MLP neurons of a small language model. Each row is named by its layer, matrix (up: input weights) and neuron, and shows model dimensions 16-207. Each number is 128 + 24 x the weight over its row's rms, rounded and kept within 0 to 255. Numbers have three digits each.
After each neuron's rows, "fires in" lists the words (lower case) most often at its 100 highest values on Wikipedia text that the model never trained on.

L9.up452:151141159115105110163141157158162127168143116122163107112126160170183109114164153113124137103124172129137139151111108148186127080108123149141142118149111126157120105121130119132160114122129150122147161129171146093135131117127119093094108127115083182099124146162126142117137130151115108090091125080119155133115129148161153172151137119111135116099142164142106075114097168111138126077134153153114114114140151161112116143157112099152124111090115106122151127136103098145117129177136147107104106139146126141125144081121104102065079154133125130095097118119118101121133128135132147150
fires in: "a"

L3.up948:153149138105103102138110142115156136133138132156145130155127125124141135105093089094132175125126146149114105077163132080126134117140126133152123125146127149089138104109147144142154133125145129113122114120141149137177154122107130153108115179116142113089116119127147137131110144161167123097098112097080121110121122105156141164130136076133074143125132144109108118122143150120145158099103125088120063116129178156159129093145121147124130069104138092116130115155112114151099169125136178119103118164162114157127134111112180078138125134111168175134131099132122151072148127122158121129
fires in: "most", "more", "other", "some", "oldest", "sp"

L3.up471:126106108145095130125139134156138132148137125124111151119126150108126133131100179110133124071143150150117150083141086113112133098137094092156115112112140147127115121119113160136148166143161128130105120126153160181137125133112115120123130136125137103139055092131119153177131153093128129087125129088129181186131127130129159160173129104106103104123117160141109126140110106155149118167094112102137050212129157122106131129156113117133151080085148095153132106132096128142102119122094131144133098140106129142113109108116130123088160143104136134123114152123150120135144137113166136131
fires in: "is", "as", "also", "was", "and"

L5.up392:120112147127128096110168147127121149149161070116138135111126128086135136183124160148092112145119137161126137123133135156131162152104135124085143096109092126169102072137099108113093145149128133139160143142128100106167098115115141133144117116136126158118116129117098132110151136098094145140136140116095112112159151143161148141162118131109155113159138166139090123100122132092163123159137123160094144131138126137146097123139134164135098124082160062072185094093054096120097125162123149128132132133093157107120082120120115117091143146111147139122094146113126135133132141124112101102
fires in: "is", "2022", "was", "a", "2023", "2015"

L3.up314:138133103167121137094099099171100155137140134139130148139131143112134117123121203132130113119122138144098184107164104115122080132118174095119111111149115119149129104134129096170143174112144136083129143148150174150079104151110127121085151156123134130073089093137170110148138129125159165119147119132109163155123099129166105140145125144101159174118087112134117088119101090116119122162118145129126141109116132103149156095108127084111133127102128120117113096156103144150121140158141117170110116185084122110176148100107100137130111103173128136122106131113144105148132152113176143146
fires in: "in", "during", "al", "at"

L6.up301:127111146133158155097088149132145141167126085129132125119133155159173144099145121088100150133128133164107123114114162125118125139105130157149157076152097141142137106110116154107121144140186187126162100129136140162110144118127132126094116156118090160094129122131146148113107132135174110103116110099170161132127165117157128161185130140196127097105107107129095120097088141155132115122102120144143115172173135144138163087112107099147127091094113124125101166109115119141107141087134152157123114136112131150146112090135154140110082097141187127128138106126111152136155144113172135125
fires in: "the", "s", "its", "n", "a"

L4.up53:119096158163115131116159105144065150140136149154122133138124117104166143118118164104137081075143158134118121150106157117195131119142139148116145098130148164144134126134129083102163152127112108098122139127155143107125120119100096115110112137081135098129153150133156132151146149119115136127080136162127119177105146151135110158108105089137178100128135138127150148126145125116147091131111146095146115136135123119140142106127134089109141104105123132127160174157132155122162119082093135157130114125144161163144136150082103113114117134113139151139081124123074133138119142118171193125
fires in: "to", "would", "from", "kendall"

L3.up137:149131153127129091105123152165127150123136151142104142098128160116158125103102169124090160106088170134122103088192107100166136192130137104172152109133111164126153112117115088114138136139174129127156103129150159131169128110121105124168118140115081137061087165121139127187158140116122153108155125157113131133183115124156154162174138116170104131114145120099123134158122136115143127119115102089097092149121117145132123100164119123105112117122136134132141116145120116152085157105116147142076109162157094114143122109144116108126133074122119135146127118115114159127105128096186098141
fires in: "total", "with", "some", "other", "public", "more"

L5.up501:099129092146140169132138170141119144146144092111153103121129164161159145120113154111106100118086075134107143100149089151152094125130114123116146131151140153098120123158139154140110132159125127073169126182163146150158052128059092121121131163082152115138106132122137096138126153100099138133166123159134171111141130125155133098188138148138128136112098116111139081103125106111139123124129154095125133146124161093159155119152113119114169134094112113133106113117132133134117148164126140126153084137068142093162093119133129118145128107131127126129111150104126110140100134108136171127
fires in: "to", "for", "of", "as"

L2.up123:153112141155099135124150129142140155157128108137148108127124150128169137134074165080146133084123130151097106101108096131111098092131115092126100131137122150125136115203136119159159134167159156120103133124161146133114136131124093076140144130082099151100133117134124117125139076165139135122068104113127151161147140140141121168186140155092087133096082127157117114147122149141158114099115136137114117153143116132138096115136149105141146120131120069135129138163118157159129130114145100132132146130110131120104180116132104145121091136134105095094118150102071067099154145123149112148
fires in: "when", "as", "where", "is", "a", "while"

L4.up534:128146185107128135112093131114160159157150146122156135091113145117124151148132122108118135147169162129115127083091179129148128135115110116130165074145116088129150090126135128104150118140167117080162108103135117129116110157118130131086116135118124154102146083122126112110128076154154090120120096150132121114161132124141140171144134147121140107131119107141059128114103144140158137123090078145161086163147163125134148110138147113141071101139125119109136126097115134131109148123122122146113123100088154142128087122114128148091161158080156147132110143112115094147189156140141161102
fires in: "first", "the", "highest", "last"

L5.up238:167117138114157108111099087153140159155137153145143153144120115124158131126181146150153167108101156114097144158100138125137084165135111140106105120147114125115127101139156121102108097137114102072157124098155133119080099134099112116119142128124104148135101147139134079123145144160122131142100125188140126107116124145139127141129112129154125121144108167161116103132110141115183108126178107117104138084152104127151135098147137147094131112108169135080122120125126111150080175101153089109117153128146131123160151134133096129138115158114144105159113072118119132096100138133142156147
fires in: "that", "during", "following", "on", "this", "the"

L4.up997:134106169154091155131086142141135143135146093194107140133130155140152115102135124121121132115096165143097128102143145121146127122123153160135157126097096126103117113132141162138134164114134151108125122123140132130129098085086110122114110208128097132106078132131135154149125136154132149111108129158192137114140126154151126160151122087156100102140148144114121098114130122110154133115141130103118118115173100126174131105151144094131169098085177103133127155147095144166114143155136157138084087163109091126144155125082091056118100137101161163106122108120075135101133149103108143136
fires in: "s"

L5.up993:110176111130097130151175131167134149136150123122133116114126114129169124129079163130100145111152133159120133098141140130137154101109128119125139108184097114161150069140097075157170131117136117130106133117186097099159135115120127127135127165093113169102108123122128130123100094177138136127061092099110145110124152182132160169125127092119126126130110113097099130131132126117163148137111157116082109120142172137128105127124150136171117116122131119092152126110057109134125112135087141120136127109120095126122132138127122135106140134070139093116099081088109128132157147139159104116
fires in: "been", "was", "is", "were", "be", "being"

L6.up632:117111181151154150094101162141163115161117094137138102141151151124122117105131119089140171139091141171132141112145181137131121160146103144109158141123098098158138129148094159167114134094145139106144134095156146195126096125089122110103156118126138130155098146146165117114106085186139082134114130073150161171114178173163126144187106145158171094121092154138077142114116103113121115119124122091130111124137122157103129099147159116137121125140171107139130137148121136111118125146129134170131113149133161135127111138117139130118153088142189115127120144112079084128117158127135124125
fires in: "he", "also"

L3.up926:135141159162117119132075123138091159123131165138169132129126130109115150143125093116115111123135185154103136062134109109105162161149111113142110148099124138117097124097137164136153116111115179109110128116112149146121135114088079131118162165089152157101164137139118142148147111091114119100088094109078116155105122131135133133161134100104108103111081131148155112151112131166139126124140137147103091157112129119111134121188124106127142113123123115143160082112105129192143142138129107146105105194116129101137130125127143136122109150185136164115116136109121130130093151111167125116
fires in: "and", "as", "near", "in", "for", "body"

L4.up541:103162157136117104110069109117160159151152182130136133117130160137144138153122092118127111099118145115120140106118139133150114148132141154130138088148113111135157111105128110134111124134167099093157124165128138117072115119074135150144158082141126176124121144149107112130129116163116147099135128127088138158140146149152080141129106104106179156100130155120145122121125090122142124144109098093131132080153100107149161097177126122129085133160118125111132148133142100121137128117116144139112120172124178118090106133107097123080133126124157159105103139132103134123137147101146169123
fires in: "born", "released", "from", "since", "office", "until"

L6.up628:143177136126140150122136156120122142172147108157145125120127138163140136115157119077172111140133097138119146146129135158129136100124130114171119154122113131116090114095147122113166161127127173100152141127156135160138142141095154153180115107146112115107106135146130152131092126091127151124076100091123149135097128185148116175171118137105102135145118163125076104073108147114154095129114136128120135159119180170166110113143100096133155128081130110103137118114124116141155129103075154135134143161125150137114186102109157122089146144134168124080124118113090129128136139123111122095
fires in: "i", "it", "a"

L2.up604:123120127165139151092142146150134164179153091136153130130136119127144112148152161105122122084129160147080167102112139125165130119122104110120128125119125089136151074124144073156174126135146168104127132115127098141128128135104120110149163115140087112119094128137116113133109147150150133119131117124128172140134129150152129162131118087160147121132123141139104125124118146121158072122124097050088130121119110122163105068116175100146123128081124116127122155151130101141084127145120177136133123143130125162088127110106101157118125093107159129152099096082116102092116159112151123160
fires in: "was", "the", "a", "to", "his", "had"

L8.up785:116125138141141141087116111176156154150110103162124135116148157133119117103131126119129148165122180119062125122114156128095157181146134143126152109144043120140094158167091147160094132103098165100098147091129120134124135115122118075099118152105125143141116112150103127138160116140141107084155097112181181128114132142133143128165137141138120072107102137128119161116104135150117101109105140122123146128141105133111155102108164108151127129085183113098155162135114146143175162114161142116139119171174146132118110114105105107151136094095149104123138105107160104125116164121161153098
fires in: "his", "her"

L3.up883:148151123109104123113128124138121151127146143133135183107127172125119107177133155161127156149103149133122122099179117123118149170122164138145147116149112157161108119117086107121132149112171089126098130144143140120139073135121110130085153150119150160106125148122142122161143149106160096084166135083099153136127089145148129180162126152079124088105136071108142103093104127110137162134123179108095080158127123102080123119165124154128109128143108130106115054126064133136101126147130092127104084163092090113151127091096137162132109138154110175145125141100111138160139144110150142114
fires in: "museum", "art", "book", "public", "campus", "selección"

L3.up213:162119101138124105128161103136118139112133133147157100109127138121180113158131148107128147123130158149103174121152112144140143126093107063115099124158130111166130121143083109143120134134170114101113136161162086086106128129067140101128138111104075162123117108133131097134142127155122135147104098111063166111121112166147123161151129124112114092192096116113121135120130121115174119157067139133123133141121134108148089107153134124069152117137105114129118139185150129154170163142105095137119136120117110146153162134106100137106113122088144118124111158101117126118169134106212133106
fires in: "while", "when", "about", "began"

L6.up558:096157145114129174136090193106122146149150150127154111125128126156119140082154188115098084103091127132098129114098173102140138156135134167117119120136125116096053121171160167113156136135126129094112143112133149130111082119115126133116129188127179148108129129113111134113095111110111131110149117131099094117123131114129115133147129126163087124153136119148068113119107147153148131144100173113120136142169109155189151116155163087100172116103123113136118120127138158140108153129106099124107089117098096124126108108119129118115123118106181131118099099123090097125159147105143137140
fires in: "s", "t", "more", "a"

L4.up770:139151116180115110123122135130117161141150149129135142129125130143143110143151161122126113092154119146134120118133109104167083181136141112086111124148127132132113101096127071124151143125084108129145115163155159144080143144072136110149175106117138098172101158133168103135141112141132107147134112138107121148113152158155129173182126116144153135132088132129119098149099074088147102168099092129146115142114136115138134100149142101097105128118108124142106132170144128149085117134150099145124105146144089172114136110123091167094160141138122108120093127092084099141133140091171125167
fires in: "in", "of", "to", "into"

L3.up975:147127097146133095081133120126092156142133083126171098114129133112174136162105133110117145097101121142080162118109122162151086138171127070135141127122125133127123128202106128118121096131094147096137130153146119137107154085086114089106142139117075150134124127128113098161113100138135107114100088114098183144120128135141116130155150152141128123129085133166114138155104140119142057152106109112161164142132145113136115116100144116104171117130103122129095117204131144162152150133102151150123089112129153143109120117108124153138129136138117101124108165105139112106125149115132129119
fires in: "the", "with", "for", "by", "and", "between"

L2.up518:090127123127102161115150105125084148177129132139148071132125072146142130116090112084134124080131125133094118076126134140141167110150184150148108144167140138140145106153158083168159168118130132120129111119089108134135160141130122119091151159124118118100178097124134129127110074148114140109096100144100105154119128140129128157128122147137117143156104122119168132165143122127154079106084164119108102133113133124158120115156138077113132101118087112125102136143133124151129140136164137139101164114135089142124145149076112156143118124124148142110114116116125111125109138127192113154
fires in: "from", "known", "her", "left", "with"

L3.up267:133149118171104113112135092146121162161138121136147146157123117100166145142082173095150139086134158127080140052106105135135146121202103114114101134135132107130129108169124154164167154156127149096113099073124124160129122133112096124096159143124125130117112109136145095143151130113120125085121121125094142183130102116121141153108129107124151160110085132138109115159124149135114110152117163097129087151094110117137152118187127092120125108124135113127154133147126150147151140127098160137153126150140131146109122145074138108141128144126131135068103148111119086097134146123186119102
fires in: "to", "from", "and", "of", "for"

L9.up768:117113146156149140144043141120109166167138135141112124118123177138143149123105118106089150100162147148115103149127077146097110135123125159155115111140116147114101125136142177134120138129117149141143143115129174144108100102109180122132122154148135161101100105127080110131085113165119143112073117110097133107157122121139145137114129141125091144166134178141097106080123135114122098110104134091106139162163166146166131098133125160133139154107119085143133156122105115153130170104131139130108091143097157143114166120140136149065168139072130135138136119126149091123124156117190129128
fires in: "an", "a", "another", "s"

L2.up3:179107168146099110112127118126125140125148074179111099138132154163160136170101130102145116108117174142107155140130122108142121145122142115110134064129115148157144091117099109109119175136127158088181134164154110126118130126086147113138101119093111124088089130134139124137169137137147132126094133138132158140151126184149151124128130086127119144151085134115122111097135125100154110115126129115151162111196139171167156072162123094137122098076150116094096117132119093170129125113141142142092125155130137114169145096085108095095129098131156109103101138104095149145165154086129142125
fires in: "in", "on"

L3.up83:150089126146104099112142130140151136114130099125162091112130179087151127146155209120137123106149148147091182073144108137127141104139112045127118101133148125142131093137146102119126156131114146113179091145167122142139099139046106147132127172101127139130104123121156102115152159133090111115165158143107148097164111137169137144168123125084137127127118103094135126123136131138174142141126094100119120131114145102130156107148110100148088105108125134122125135130127110132086161135109131131124117145088181097155117116103106148110139106127143148127116117115111137128114124107160119132
fires in: "for"

L5.up250:146116142141105111126138132194118152135140097161081134071125144111148108113124129105126109104152178127099124108165159129131110123163141127140141151127096118166107095162108128155143143140102178098102115111129154138145069105135128145119148169139115124105108109122089139134128133142087131073110130096124165122124100133153132150125129125113107085163091134137111099154149141125151110121133097144083137132168130132137113108144126144137143078068151127091115105087058105137119130133133150109094103134108154155110121128129169104141134160121144194106155114131148074143126143127166104094
fires in: "an"

L2.up748:145096140146090131119102115133083147172137113134152116107123120101195092153103126092125128104114139144113152101171106151124152131124158110122102140146129161140174111140149083147160172108105125109142112142118091144165147133062117173093134154119135119144092124137154116128136123132113133116098114136118161136138121167129116156103123115109153138147074123095144110134158087138160108099108114091086134113108168102169103120161138095116077101150104135131112152149134133172136142152142158139113128150142110134124138156139086163105147095143151139114123171111127106162141137118194080133
fires in: "from", "into", "at", "above", "left"

L4.up979:096071156145113127124132112156118135110137136128123128150130140113145114125093165120146129140115105141096141110134178108114153103128125117119107141118123134145106109108105119151140173142115146096117118076161120148140121118071085123145136165139153090144121099119123112165128163138099123120101119120090174140136172176132142159137127140151103100155091171121110098102148105129185115147151133099100143130116155151111090125181153112142117086091143103130090116120091174143127157167135162145120128123094114126164176120113133109120144113102191139121102126096122156157191147128169119121
fires in: "he", "also", "but", "although", "it"

L2.up224:119153123120122153130154145140118161120129126114132088120125115170176136112130167142111103121113146140115123158087187128190095159127136135193140119112122107116112113139130092124155151116203123105142096106160104113088097134145078111178149175122105144099141117132127130124116085150111142138167118138146131097189111142136083173169127143142152098156123099151140106117100128112105139115066151133134115146116132153138130129143150089116155173106163135120086150161121148152110123118143100145127100102113110168120179122079111129166132106103114123092109135097115138106104132120147150124
fires in: "years", "time", "group", "why"

L3.up125:136095111103099124101129131133108140138123126132182144087126129088129127141148186098141143060119178138078156124151131117146122116196148095110133133165148190158123116194079156146140119089082160084158116127144129140113128120128092126099177173084134120140103125125130111135121101110152115114118112142129162145163125158134136136171128152082162120093128101133139130162128144140135091130144167099150137146121153107103148114119139106146145135109128139109074153158113120132112156120124141182100119115127134123121143113112131137158124100140111105093106175126117116132119133112130136118
fires in: "from", "at", "social", "to", "los", "for"

L6.up815:149087176140154155128076126143130142137134105149092140115131170103094096137168108105138144118132160142114138146145172169102157158124139153135141087154108102119128095111162164126124159104152180110124094096148164157123128106118112102135128132133125126104101120140167139157120134150152124125125125126150192123152145183152124185136123098163133133094111124134148142101106126112165119136119089085128068152124136144136133074142157092140122100117169144111116129098095173146104136128141162155113128180085120118142149078104115136120141122100164131148139112104111112153107128122124138086
fires in: "it", "she", "he"

L9.up811:172118147117087085131148122126111151154143127125079117146127174131156139152164137091164135127095123164119163147159100089115121102143115115162089098077140118117159129161105102127121151121128176137158099114154165132087104139116117129107110143098106138109114144155154124135139101093139119128109139110124173135135094129115083134192162125132128081141067163125118114127147143128143128109131122121135092147169109149119125087132139113179105145116124130094142137061129142116168153120109170156106185119095138123125118096118094107147108142156121092132123185104088122152112116129134098114
fires in: "and", "as", "that", "a"

L4.up890:158127119152088035106114102157126143159135141139139139111127127115179114122139160141169133106120149121114150150162127147164117153112146153078117082159119112160097094141131109135121140129108127096124117145128135140111115116097107144117129141131144130135106156132140095107159119147137116101085136146097184169124162171131114160121134110089162145118082126091109136127104081147175087136136128118110158072122112117138142094184109111087116129100152104119133148122133097154120120159128129138105143161109134108141133129138102111094106119136147123117095104129096073136129139112159088114
fires in: "in", "on", "released"

L2.up852:173152089125097129092089134120119168153137138147157141108124162117142152124131202098139151109117138126101112123168107122144150170145118115081146140114125131121076099179120174113152103128093168113129108113121165112138084098093145134145131169124110141134077128128146069123131155174145139080094110114101124094145104122164133137151129101106078148156136118142139103155120149113128144150135149118097128125138117113198139095181128132079125086150121141121157104140104102151068159147130103125090134159143133122093110141148122097147149117087144151146120139137120127119132129132180108108
fires in: "more", "most", "other", "all", "selected", "both"

L5.up600:125135180105124138110131129146122141159147138148121134068124099126183148108139129089165111105113139139107130115134170109155113086110125117140138120110127145145145117144149095146139138100176094121150131098118136134084103161098087177128115155112144136089162124124125166147126115112140131130126130128135118153127147140173125161176115130173127093083145137126072115120155135088160098075138065121132091159121154138153127102149154108118090081101196146100139123096124171098103146117150159161106125122091133146134101121119105105128113142096153123155116123108113129161105134131170126132
fires in: "first", "last", "next", "only", "addition"

L2.up424:155119132129151110094142106136118135134134123126158107098128169114168104134137125111128136112146155143085184117134120126149097106161090054133136130158146179124121127136070100145175150160125144118154120143143115143137134132104079120134152126076128116122106095132138119122125120154145068103103104087111196140138114128147139142169140138160100095110089161123120146131148141144180070107102083095150122157109154103142122107154110115154105072105113049123122131136118107138115161117119147142114145135137109108123148125112124160129127136110128119135125155120120132147111134110173121129
fires in: "with", "using", "when", "into", "while", "and"

L4.up793:126105170169112128124125136140129144127134120155144134141130156167142121127133179145095106089124162136112161137145154134183134136147106111094111075142119149178141133125143127131148159126122137083090139158165123141129138114091099110104132172079144124123127152123143112124159108135059141107112135170103154186168128158121138157142129107143129109121117116118119143128159100138144093100115143143133140145152153141139124107145135087109160143119122103123122154124150140170097107129113103142094088113105163129170160136079093119074125153094140129088105153100089128140107137112119145137
fires in: "to", "before", "of", "upon", "by"

L3.up456:148158139141114118097120150128134140135144141129140128149127131125129109139136152120129143109092103146113095074163128091129143102157113102101130099158140112166080105155118136109093118130086150101149122145114128082179166086106097155127108152143125136123125134122164072138073172181127130122102100106073147133128121098154128140128141112119137117128139141104109112145116179090142151133128157125139098110177139129149126107145152120081126074123103129109084131161150134136107159099154166107069124119121084129123132135162139104127127135110147144144100084113133141129125129129126142154
fires in: "more", "most", "all", "early"

L5.up476:143120158104151126056098143176141119138112096163153102135153155135133127117103131128129176117131157191127161119133162103128114186142143123140184120146096118164128121168098147148103121122166168117147125111147136162120140148119115126110145126120099136142100146162168114139076117141142133148093093083127167162126163180151124117153097125141165122117080134155116137130118129100117122117095102101152089113150113157117119102127165095105116117130155132124079150187135137105165129129125128160091108169137152156106157152103135128129132096123177124089121134106102115130135162112112146138
fires in: "his", "her", "the", "on", "by", "their"

L3.up969:139120148139078128120139108140087166177149120165134101085128122106136111141102122089116150093113129137090131121155132117141149165153096104120170106111102138144123078144082135135131122125129132066134090103126125141124112093146135130125104178107118141119070123129131102133105087119103123099102078126117151116158111153163133161156130103166118104156146117114113095160144137129148137104147098123145111126191134131130136103158136130156088091116158141085142111130068102146097144092119145141071124176152137145168133128132148140119160142091147166118111134124095130121165135132192155139
fires in: "most", "according", "more", "utc", "highest", "dst"

L3.up28:139115142146128144119118140122099154146129110141136106085126096143172151113123135134131104130130147127079107114082125137143113161131100127114172109120120102157144097181128120086148148123117156101144143147176119128107106089104160081100146116098099116108128118121109109139143154143146119146101125156150162097093131151138122166148130117197152078132120109103109137118125135125170091131116110123108138125201149103156133102121137118115149116072121124087109139133114128163116184089153184171096090129112148154117136117132125097141134157102135109118113131116119088124121134119138175158
fires in: "to", "from", "into", "with", "between", "both"

L3.up158:109084134161107137082126106203109159195149072137118094111134110166127113133114103113135125134148148138082084112155161120089076125125148170144115108130099108151112084164142129181119163147131159119122115087110100151098106138149134136122118124148155127111112118124128125125115093133143121096105077100105139146110099176144087113151128139106097147146118140147139125091139104107148178100143120138121122133125123134146103103111168151108118090105111121089135124131112119139151173108133183124099145137100156130128137166115146128151102117157169127109110096116114113096115157117186107169
fires in: "an", "such", "economic", "political"

L4.up799:100119156100120132129145149172130138093146081131138108133129136108124123143141151146138151103149147163112173094173140135147140125122132131101145108135097111192121100109084119149170108125132153124125136126131088161118131127130134146131162138119099152088122105127140147145133150129126147083090106103094152161116153144131118106139140103131088108123146125110089118180103150111138132109116115171127052123132126135178122129155149113093101079079129134106168124118095123109111125094112179133110089130131137128119104119104104126096129132092128161119105120120134133108148154121155101117
fires in: "a", "one", "an", "first", "not", "founder"

L4.up414:156146140139125079103089114146138142156154154144141151139123146134139132132133154107132151115118158129127145125157138070096169132125134112157130101133111140153138108100116113122151169135144139102178107141127163152084154125109128163107129163135113119094115150135160109136143165118118132092133107124089106178153139133155118146121133106120144128123143146134134098089115138127149122103094106132142113139163144147125153109129137097120139093081153119086081150108134152143157136098113102157098135135146152115159125113146124106129089088145178160093098100100134133156171142112170142123
fires in: "n", "s", "w", "c", "e", "adcc"

L9.up272:153136111172065140124125128118110147179135138125133128119109107100183155150130160118142154118144130115113136169128145092122131148125090114101143110146134134107156082150162104134135152114099111128142111123141163183145096145086081112101099153109106136126086168151109080145159140093084104110137138138125171152123111144153147149144154108142155131105115113155113100132136114121160102154140095097157139158186143117133160116130127100119162092084102078124160123121166102125119127137163159189132128136132146145110121102112112115110102159112136129122107125128082093132132125130118119123
fires in: "and", "to", "or"

L4.up317:120126110116128103121148114146119166122159070159140072116119138071148136151178119099135125133139091142115129129130106130147148129139091068131116082135103126095157122165101060125146147130131135122107118150094124168141181148118095122153193127095129142127114110129095119137112145112094124140110107140171129131167116127132111142165127133101144107103080140151149136128116123105139105110134104168155097152141158130121119103122133113164132109148121115112168123106141073143122131096109124117112153131140140122105125148106108141133132103120156097129122168080153141137090153104104133094
fires in: "or", "and", "may", "can"

L5.up364:152087162140113139098119087149122150114128117140139152133126122138169094133138145132170144118139134134089156140117140091116119136128078131110114133162126132102086117134131124112148146142126141097139150121178158132096157123078106066114123140143126101086101122121158087120147165150121101138090133154089094146099107173150119132164125150144109105135110113147102137130138146104189124152165095098126144158158117140142086113160143113105135099070150114136094110138141130138124190136117104136092112123075144142139157115120102124120095135129154093110109066094108121148115145124176154175
fires in: "in", "and", "as", "the", "to"

L4.up672:125140142158119130108140129146091143123161098150133131141134106106124115135145123108120119142152128159103111135116127128143131123097130119102116094108109102127123088130157100151140108138136148118121136109112124138099118146125166115154106114128109158074132115130157125137131149143153165113113105137103123153099117161161126122117122065116118135131118108110091153167080115119160143140144094154136162101131135124186129086103188153090152119074141091128141088111096128105118143129154181116098104131113170106131083136115117143086103115138148114135084111092092090127140162094161099140
fires in: "a", "an", "is"

L6.up852:104126146127119159114130142119127121148137132169119101157131121141115141103133119134132111131132172148120119157136147145118129147147189154098164099114137155182097102115123137129129138081135161094141148142110123142133144107118137088067123171083085138101134149136140160107133117147121136131093096094124142165152139176144145151147125115123151132151146132111095106133095148147156076129105161119093132123172155181132139106156136102117181146050125131126111149142101146108123130113128133145106105150117145118147130095118167117127106113115190125095085130131053129128132145110136107157
fires in: "s", "nl", "kor"

L3.up298:144127179149167105064127151137140157123144072120160078109135162148159114175160131119084132103130139158099135127118141135132096137137134112110125095129138126145151117162103085163127101145115137099153133125116146102104108126066121125144155114124114163101143120124125127139141118162124107132141107132124121138174119141149113121156131138117165136100117105125138152137131119117167114120093096100125120147123130111125090107106179096123116134144106136132098098159134124119138181146141120152090094133090142138130114121117106174095155078179143130140106112067110097136096153085138092173
fires in: "on", "of", "to"

L5.up60:155175150149093091135126169105131115155125136108139138134130137141201154158164148114112144108112133115132136111087135118160115135107104140116143058118142116101112093121128104103134149120108106128171145145170151163160163158138149118145101175102127136121122149132130106088150096138118142148081106120113154134135107180130135159129141130108097125115107162150148114108083159143170082095145120094178129151146170135150135090131118090122100116073137109113155141095122127116139146121098138110126148153109158103125083110101130098099104128133139124092116075114115118133166138111129121158
fires in: "a"

L5.up533:146134198132111060145125133168155146143131131149138091091119165144159113151114115097126170092137136126126161135125118133153116100126128068148107098137117105148122133161129114125135119130136137132095117109118173109110141101152143086105162131111118135115129126134099114129181102155108125125117084163098098209127136106133094107137152144130120130100104078172122126141142140088114138086071106118120139150132114157119062126120155105111118143147150143126115103109159137143137139144126120139071076134167177156114106100163104109164157125145141110122123151089097081106130156136100126147
fires in: "of"

L5.up620:153073157126132148121087149150156141113146115117090139150125156108161136114151160114124104149100126130099150125095193097095158142160112152119145075111121125129112111109123115105085129120149160070137087115172162136105127118120060135149125150125130118087102162124133132116153134140152159133164142156133158156189113145140140139169130123162142106140121127106097104078118143147147153111180097116106095110139147143126151108153148099122103129088165134115127133112085132153130150153147169148123129153076131130147107067109100099112131106100173122106095091116111126156140142130167126108
fires in: "this", "he", "which", "it"

L5.up347:174122156116163125031107141138152140152121116153128105137144156135164131115119111143097145116112172160097148114137130119165120185146117126119148107165114115161117112149118146101117124115144168088140109131115150154091142126109102119113145152101101124143142103148121084114135096169121120143089114136137153124139118168184139150174125112161148120120107137142130142114119146130136108113112123071145126127140124146128129073128162088096121127124130124130076147208130128126122151121116081156099128118087179149109141136108126104102106102123145112117116108107097097140139152122139170132
fires in: "the", "during", "her", "of", "in", "on"